{
  "n_layer": 12,
  "d_model": 256,
  "n_head": 2,
  "n_kv_head": 2,
  "head_dim": 128,
  "d_mlp": 1024,
  "vocab_size": 512,
  "activation": "gelu",
  "norm": "layernorm",
  "norm_place": "pre",
  "norm_eps": 1e-05,
  "positions": "rope",
  "rope_base": 1000000.0,
  "rope_fraction": 0.25,
  "qk_norm": false,
  "attn_scale": 0.0884,
  "bias": "none",
  "tie_embeddings": false,
  "parallel_block": true,
  "extras": ["capped logits"],
  "init": "uniform",
  "init_std_qkv": 0.0501,
  "init_std_o": 0.0102,
  "init_std_up": 0.0501,
  "init_std_down": 0.00511,
  "optimizer": "muon_variant",
  "lr": 0.00143,
  "beta1": 0.95,
  "weight_decay": 0.14,
  "lr_head": 0.00385,
  "grad_clip": 2.0,
  "warmup_steps": 200,
  "schedule": "wsd",
  "decay_fraction": 1.0,
  "decay_shape": "pow",
  "final_lr_fraction": 0.1,
  "batch_tokens": [8192, 16384, 24576],
  "seq_len": 512,
  "doc_mask": false,
  "train_tokens": 154600000,
  "steps": 10711,
  "dataset": "wikipedia_en"
}
MLP neurons of a small language model. Each row is named by its layer, matrix (up: input weights) and neuron, and shows model dimensions 128-223. Each number is 500 + 40 x the weight over its row's rms, rounded and kept within 0 to 999. Numbers have three digits each.
A block is one neuron, or neurons of one layer that tend to fire together. Before each block is what it responds to, as a language model described it from the Wikipedia text at the highest values.

Responds to: The second word piece after a lone split-off first letter, mostly b, as in b|ut (but), b|ec (because), w|he (when), b|el.
L2.up170:542431479485540556535458391508546510525537526538509538473508490451657498533480495562534568437518467519493533497501482575546473526540464548464498551467451439583491537475515525530486547503519467594502499464512497484473520528515527503502467412467506508520535487578509485460462475558488488469
L2.up687:523508495459542529436462518486540547492554525480495417570479473475450511512432443483433490461558520482546611543428488495561475507456471545503541465548522486490578568559464536443459551478495546464460506561522542538492489545491508544575507505526477531463467481485469526506546436480516542488
L2.up814:517551458493560532482571533504556510455491539498499469470452509470508479485552536456494481531576561467478579452530480495579437530467499548489470549575562536556510511504455520440483527497479577492494553484544518467492491526511534505571594484470540481505456461482534491511526492476466494439
L2.up996:474536522431510513515581492443576510457515502462487497494521511464526447469499479506479534505553460536503445465521521538566472551486506499528483502528527570516533565517458515532432571521565524455464540489505538481490460488525500511532518440563580545514472434562417402448561468513547466437

Responds to: Fires on a subword piece inside a word split into several tokens, mostly "mer" as in Summer, American, Emergency, swimmer; also bl-ack, defend-ant, B-or-n.
L2.up10:466458458477544487553489426525555499502458521449485479525538493499473403516453477564543486543496465532536474504478496517564534531498516456409517555522518461412450512551457492498458506560528459442535529492542494503480472506452459499591556517552573557505397476502487546456501483441499444571
L2.up195:470570487545556564508449547532594472459519482466450499526484452529486503442468529575470455478462526508481535561544512525496590468513487549515525444456491498531545511512485514485498478515491524495478538480527490525498488438495471402414531522501498464506443453480483472478517595601494497434
L2.up533:483504439521563500470480511472596479487573449473541526543486509496472571476513567491467486418520535518498509494494464536520422463502574543556549472489492455501481518516508431425514472513437501466525492520598393428435465497447497520451536534500473466423502564560555459531524510541566473541
L2.up942:502477523497555404512443558538486524477544539474528523530495462494548473477505530560583515448456585515468519486466510484468508434495464464449477466467470527508458493531466427517473475497568517554541467551503531519515552461575567422512448461444523544567553523482509469554490583532509479540

Responds to: Closing subword pieces that finish a word split into chunks, strongest on "al" in "professional", also "ed" in reported/directed and "her" in mother/either.
L3.up966:492541454474500501528570512514507549540537517537485502394510484471489516531505528516515473488503548507443527470508495415540456511473528461521496410459465531498471502499520493473476546481504467476453513590453497499506508462573540453514484523462495514493478521517492492551416490495499502436

Responds to: Last word piece that completes a word split into several tokens, mostly past-tense endings (mad-e, serv-ed, play-ed), ordinals (sevent-h, four-th) and championship.
L4.up101:451458409481537520502553617497464623534459451462531617440538534500474477544475571533494521477512506437509481525483540539554500530570577522581540498552513491533426480445521531565524491517467484489526444462528393511459483466497515523519447487497484464553500546487532473495491459514465461492
L4.up131:484578558452478501510503494486470408481570500483508515421555536488524585526467489588520530566561532486526529508502574466421500496477504412424581464467502487541523450445508532459515497457521462541536499533448536522489524467528462488546469509534484479532502486528490558543503476563460502534
L4.up150:468520452482495464574480554543499506540557469435500476362520487519487489559499425497433478528415426475542472543514538537534473530485536524543549427447496552481525480470546513505527498520522463473470534448507481490512547450511540527541495480507450552467506515501449547480550515476562511492
L4.up171:505466504485495529556529466452487524438521538419483520521485478452508470592488503447462469471470520598498500516478419505501436551511468511417577507499522506471431462501562499520515442539550532482506509519439472463472505493468445518496584555464516547524408477581559538546547545523496575520
L4.up187:513496543553548558554574451552453526433481486475512555442493541514491505469558473483478489559539484523491512523604518453466447521473532556475544465455434483493471526509423484468402470536441489456458447580501535482447446502411509577561406542490561502492568458510438551488480496475423459483
L4.up257:501508495473484438545502482563479534523504419548490574491543465482575465473509525536443603548572417534484481516507458451458468508483514542531465520504429494619491511526549535473528510479498474374483544473513461524342479511519493514539429425503524536491504604504495503494452460498497420439
L4.up266:521470517506495481510528474478463439449478546552465534434562550490478488496452502464422520510442441438544584507474504509458457502545539518434558479483449515478457582456517473510516535481554523482496490528561484535506446472503546496514549472556534582549531500585525452537551517493458446438
L4.up270:476520546441505540562543560480481565422501510407619486509473529463463507489510521474490501551504445420449516505503502577526446507491507480423470499529540526571556540507488442434511493506533450472483536539519519506524541517500516506536521530469530531472558472475404526520493524461485527524
L4.up351:546504512423514558479563483492527531427538507496521520460482482522536468417465511535548563544431513463544514473493476492530486533427516418481498485497491446481520478460469581478518400497504479458440525475527539484482521539434486459451457482528451484429450495551552409471570456484479423505
L4.up443:452578528601536498579506488501528534434552474509503559455447399539557539457462521510522496513515533485496455551585510544514524494486486583508473461543474558546463537463442388523448460504533557506508518526469421537525487444505530533505449489585455510472476448516505472537505551437469525442
L4.up557:467509528504508496540578514529582502526552489511450554491494492511535508511584570566473491495484541453507524446464522545522485456609471536507508413536503535441473465553425512500477525552520467446425488474458562469470466502468525461466514505554518527489506468522541608498522508518469485480
L4.up774:548501495588527393545506493499552511542477417506509406455490525492420507489494481514481438466580461498499497567454513464490481522458463550563517468460487472501489547524483501512511534568495490443500414480504493509538548546491474494485508552486569496502572477579438477485504484435472548464
L4.up810:480484537494500463435471471566488453519456531541481504442489498469481502438579503559451443547495471522436468417534540483491431504498521575497480489503527505483575492519423451495532475496550579453501481503499547479444525457502470553458546518555425457495536493489471592516466472512429488482
L4.up853:508437494446550466502492494523464500543525434497498541509454511541488442514559556507437494496506500608545488488553460502520536514425519587474459523385465506534477427532492426488515545478547482479494472450460560461477475450535460568501491558445534500588515506520473488569453478518484408558
L4.up977:457571556558455524589531511497486568414548513510440617461508513461448529555493523491462432521556458513515451481553504487550490513566446583481564485515448545489453417475531552541467476524541467566499457445468529454543538464498495529524527471582440486506562483461514461504477442578475511500
L4.up981:542501469514564586485525523478547538470497543447499450542482483465459479505414500466428434481473540503514461491468504497515496523529540521535511496497446489421488492488465381503462449457498495459483546553528504467468506524498502469537507473521575462442561491497478519566458541446420473518

Responds to: Short middle word-pieces or digits inside a longer word or number, such as b-ad, const-ant-ly, 8,0-08,676, neighb-our-ing.
L3.up474:482380563515473473469504532476582514487527454466523538557552497521555468490495489535407480436570502490498475460509518549469543490446450514425462560470430540498487504505484522453584508438513531524567477524487560495497460534520489424487510546469447486588512426476488515518538518536512448427

Responds to: Second or later word pieces finishing common words split oddly after a first fragment, especially "ong" in al-ong, also f-ound, b-et-ween, bor-n, tak-ing.
L2.up121:531473477523551440506493520470459526468452478502504513508507478487469527477522427470477535513502508529539498510483534509509438472441489524469510499503423481585547494451568599510516503480456489512536490411483496455567555458417494519452486446506554470551518527517448468531439448524504463530
L2.up506:500492487473481506501498464485509460493465505518561474539511480486436450507507482518591452461537478469403520522541551468481470521366521480503497509586486447516528512558478613487471454532502477551527475473479545477501567460427522533485547495489484471520520473474436417422497560495529526486
L2.up773:516521517501552498458472574464560426481541523440584463468521517481462583459477497483506500537482527505379531447479432523494583525435506504448498505525473459493485496532523530519534465478482529470504546492506466495448538446540553491457509511548535551470505494509447521465494440484484489474
L2.up973:518496494518517486499576602506516459512533407508532543481495503551520525473459501513466453497581503518506484564550505501491487505467572551511593467493482443560487462502528509456454488536555515503532467573455476564445509428425501510456467532486575506487505476484489447502431483497498452568

Responds to: The first digit after a thousands comma in large numbers (19,779; 3,668), and mid-word pieces like "or" or "ir" in Normandy, their, formerly.
L4.up27:464512519439497433436435481513504511521513494491457442477473456543513492479507523507437439523528486489508504484501485494451507496411501533460436465526436508505489475551470484468549574534579402448606436493436467504435483451503577490553461440467524543493467433507575537560513578508477486431
L4.up47:442479469492521574508467517509507479518498467485482476515496541528510483462585583490453505548526494566535541489394518458480432460554498512456450550518500521486514463530458452480488486493559442525460501502543572500512550490560559497478503492485477502512435453514425497530435569488525545562
L4.up57:472526528475524500466463513503516525473534510518508431523473408512481496493490497513481548509458460428568442530498482500504466527476433529553485509460490537544551479471469576432460467454517510473561515467550508515508445503547531555485563459470485556521537450535495518497521507442563586497
L4.up75:530544556453485474547514509528543519470552461467521482482476553528508548453527561416475416492470470512503455514559507592441527540451538564493529445460458483555509498504492488546475552547488477482534438505412498480502514395531484478516521448543518464526555513538457561547475511521432464470
L4.up96:477504508446515425466402516472530414550516456534498481530502458516462471455475480565460482534540585429432512568537491553441438543462533514502476529507518470508460504457420435445561493509503573533548491497522498495511541510457492533428475487507529533544506516522462498566482504487511505446
L4.up155:454513519516515457478496462527499512530530496569553388410588463534491527543479508532560512422473538507518523558503570524480507479447480475474481488526463504432438505480532466484563512577494510514484446510491500517566485437496500620446422456468460545497490442540481467500492460535463489483
L4.up401:480480615431530485519449517491475589460501507509475511504503485516546464459515469459467511487460492593539489490447538525500462519523479461492442539441530510463546517527485452462470481470547471524500438493565452439572454475491549521486548501499521447497546538471577477506479539524506484513
L4.up408:564436476539492490487463506461507521488501489483476545501525493418542536456455494564543511463536509446530503485477561556487507499473494496471504462499504492498469575513514455513520508419534504387494452521608477479523574431545453530518555413527469529549461488459426552508544532496554500449
L4.up518:493525517445493498485543469464498505541431465496490486503489524484499513450539519501502555472469506502484489527522513523465488454472556480504457462535487529515542507476466473550448411482569482465487461532580527454465536499470530482457460508494539494518580527523506472401512546403482521464
L4.up643:530475492463557510481493515481505555545445556502497492458538490510473478484488485509465426547509498554481503469479549479574500522543468483481462494558457512511495453441464400495501486568547546436499490520461497435475492570461504498492549554500527511538502488495459462519403469565540493427
L4.up742:485438508485502461442497573420561513458502547454500475524434504439536402521513501582526469537496473548476529469482525542521552557521549521486440481560499543517498523564406550531485519563535491526498488455518522525536477508519521501515534525521503511550442439509472589578471528493496561380
L4.up744:427451572450466441496505554474514471504557488454496544548607560500537581410480464591456492462523432516519510466483488521508506481522495487551417527464460485552501535564439530480551559505489516464556457416434468477543476448483471512533565496445506529594481420518490540510516537485537411455
L4.up821:547513538495497453511490453501548519449508422465558588534542534495518524475558506525449432585527489495475419482488483503489474503487574493513516525497567513477481514514445532473470474481443467540518553419524531423482465587497461476428510498536499623562510495513525459543521519474567477460
L4.up846:422474418563494496491491582530458472546473494468472473520475497468512522568552446438421508570521507488488495491458532447516496468558438429565512508460528563523487526455553525477493491517509609450556545473456437488517532512499499513526498551508490545458535413567512448554501486527568523438
L4.up858:483473436491544492503457523520452458451582514497467552416471507492479487461427524480542471520564460516539544499460481574502484467522545468539495528518424415420492495498499533503546555539508539444522455460518469491505525523477529461502519522473616504578530478585505467556437473548471517539
L4.up912:420455555426446494520538527466500435486586536465472566518553467504536540430486447519510482523495466480531462527522495510478433461460516516384451508422489585541539526462539473498493457459564450504542439484521432486555528473550572527486540510474491489521536497526523517461560451529597487451

Responds to: Final piece of a function word broken into fragments, mostly "but" after a comma, also sentence-initial H-ow(ever), Th-is, I-t, althou-gh.
L4.up35:486529552465576422498548463446452486525566547445411472539478526430469430423498500502530503477525553569458498555493476547507395521415483459481479478529470510524531508524491431477418547466469492483483527528536446486544497515519477526468542572443525476453542543588556513469559534503510510451
L4.up61:545562476522558456471514545479470504529476497439436527423521495581496511562422442594487470546593574452522520502511475562512539546514556430494511492511451543543531430534566459530500572485530573484446423568516431502501473458497541462489544542580490492511534503510457530519500513573508422494
L4.up175:432458443436552494518493507449419557488554516462507480510545482520459466522466517549532531457531527581558514521492516488564502502497491469472551532562497508462488460490462516446489485539548551534486447512545503516482517478510475546523548408505462528521527444628465484590522499492494544575
L4.up188:487485484472497512443480556493531484499519566449441522467512471493478444453473536531477437529547548482559471498487501576520436537499460443538456481533454519541514485506505475462452511402523538505441504544534496438544505484429469549535529510532521514442551487533423494515522475547511483508
L4.up214:432505515472530535476545519487499555442540572442482505391460449525517438468449488513530560523510557481472467535529474566483487578451436482538481489503490536522562479532533484497438512551550466473473472506500488507567465489585475468512531484534539426507473492517432499499430488476614443448
L4.up279:489461524508515547434504582513531499467505542451408454502522461492532456456494470513562460553537471545511552512452489491496483482509490551513491392535454586484546549515504462493490575457492535433509382469502516487575505477426483510503558553457531458520511465492461501533491480538511504446
L4.up350:434579469530545529489479489498473497530554472478475467479484453475569405497475440517498464455547498545517442511479480579510468511550454543538476505528478509508469540460512521583551568521502541513485455534589486500579526508477497453510497536437517521453495522551491494426530499467420466528
L4.up477:511524513515475485505465470558541446486571519508529504498461501551439477512493505489442502473521488517461533442541505464522463533562456512520526448496418486521534480437498418481489566609509513437515489529499457471515532536502499502572512485443476401485577402538492469507460520511500486421
L4.up620:443557536509526525531540488534463481495598431487482487501445507464465511464430471546468521545457511445473529496450471512525422485515465479540574516499482462487508550533498534563549453440582502479474539529555502564555525497508502454502477538506492398491515510414518498538477538495518427390
L4.up636:484547467516534554493551586459475461462548522430544443444551449465550505481490453498466438500545507494530429411460538528538487515479574407480507453581494556533555470467468487465423520523522490575499556471496503480522480512478464519468585545457478482521511437524522457509484484486482532437
L4.up652:464484502499514544561489505531520446504524496423536445535565431485558452416511475488481491445531551466469540536556515533512531560470538533500482502490500508551524483487462477522490485478433525560524541522532487460534440497517419463486541448474410475509517451458493457518454511447530575505
L4.up659:424466589485482567522515544484476531450480480540527536527525431505518529464505519535470510517542490379491523563481484510465467463454495588419562449503506498551487530491494434529484483522484483529505482432529460488563487523558478524534502463558477444501576511497487506508501516480579500538
L4.up751:444468600476588475535537505475458511477565519447457525565532463536500446449531590541518528547425454459507463487529469539540513519473420537476482471467433480492497518474518522427521539469494480543499528508520495524547494453593496556493470529588543515506482546540529470500531481494496443497
L4.up794:477525498501557473481547433554536570497553528439485440486526448510536551480428503522575476442489550483578482547515527481472523550573502492528495507448461556527525486479390500553472543564528578538484461445534536444505526426498566517501537443441523470469517428451435515501476487548533399518
L4.up804:463570511501525528555499447446475528452631480436479547441440498567471386522542476533510460467532520496483509485470504485553482547529440468482431466547505530507522470482484450458520544588489574536463508542456464442511497507562542502503549518539503501515573440528518471539523532563506470505
L4.up901:508495458431520477407479526524470479461600496554475507526550495490541467586521534525453477483574508516495546510479488518509482484473462504533477513513457528555523527495531528501497547500568490499427467541465500472506548427522432474493519534446469516483515465493517485461456509527574532492

Responds to: Second piece of a word that starts a new sentence after a period and a split-off capital letter, as in B-y, H-ow-ever, I-t, T-h-is.
L3.up595:500508522474571465498477537493468460479599505523488559423490477527529543467502466493519524477482542512594513598517534571537489519544434509487521470540459576527461518456537497542398548508512514525514521450515487502538464501564506477514475480452415522457435562630541514506523488558438484463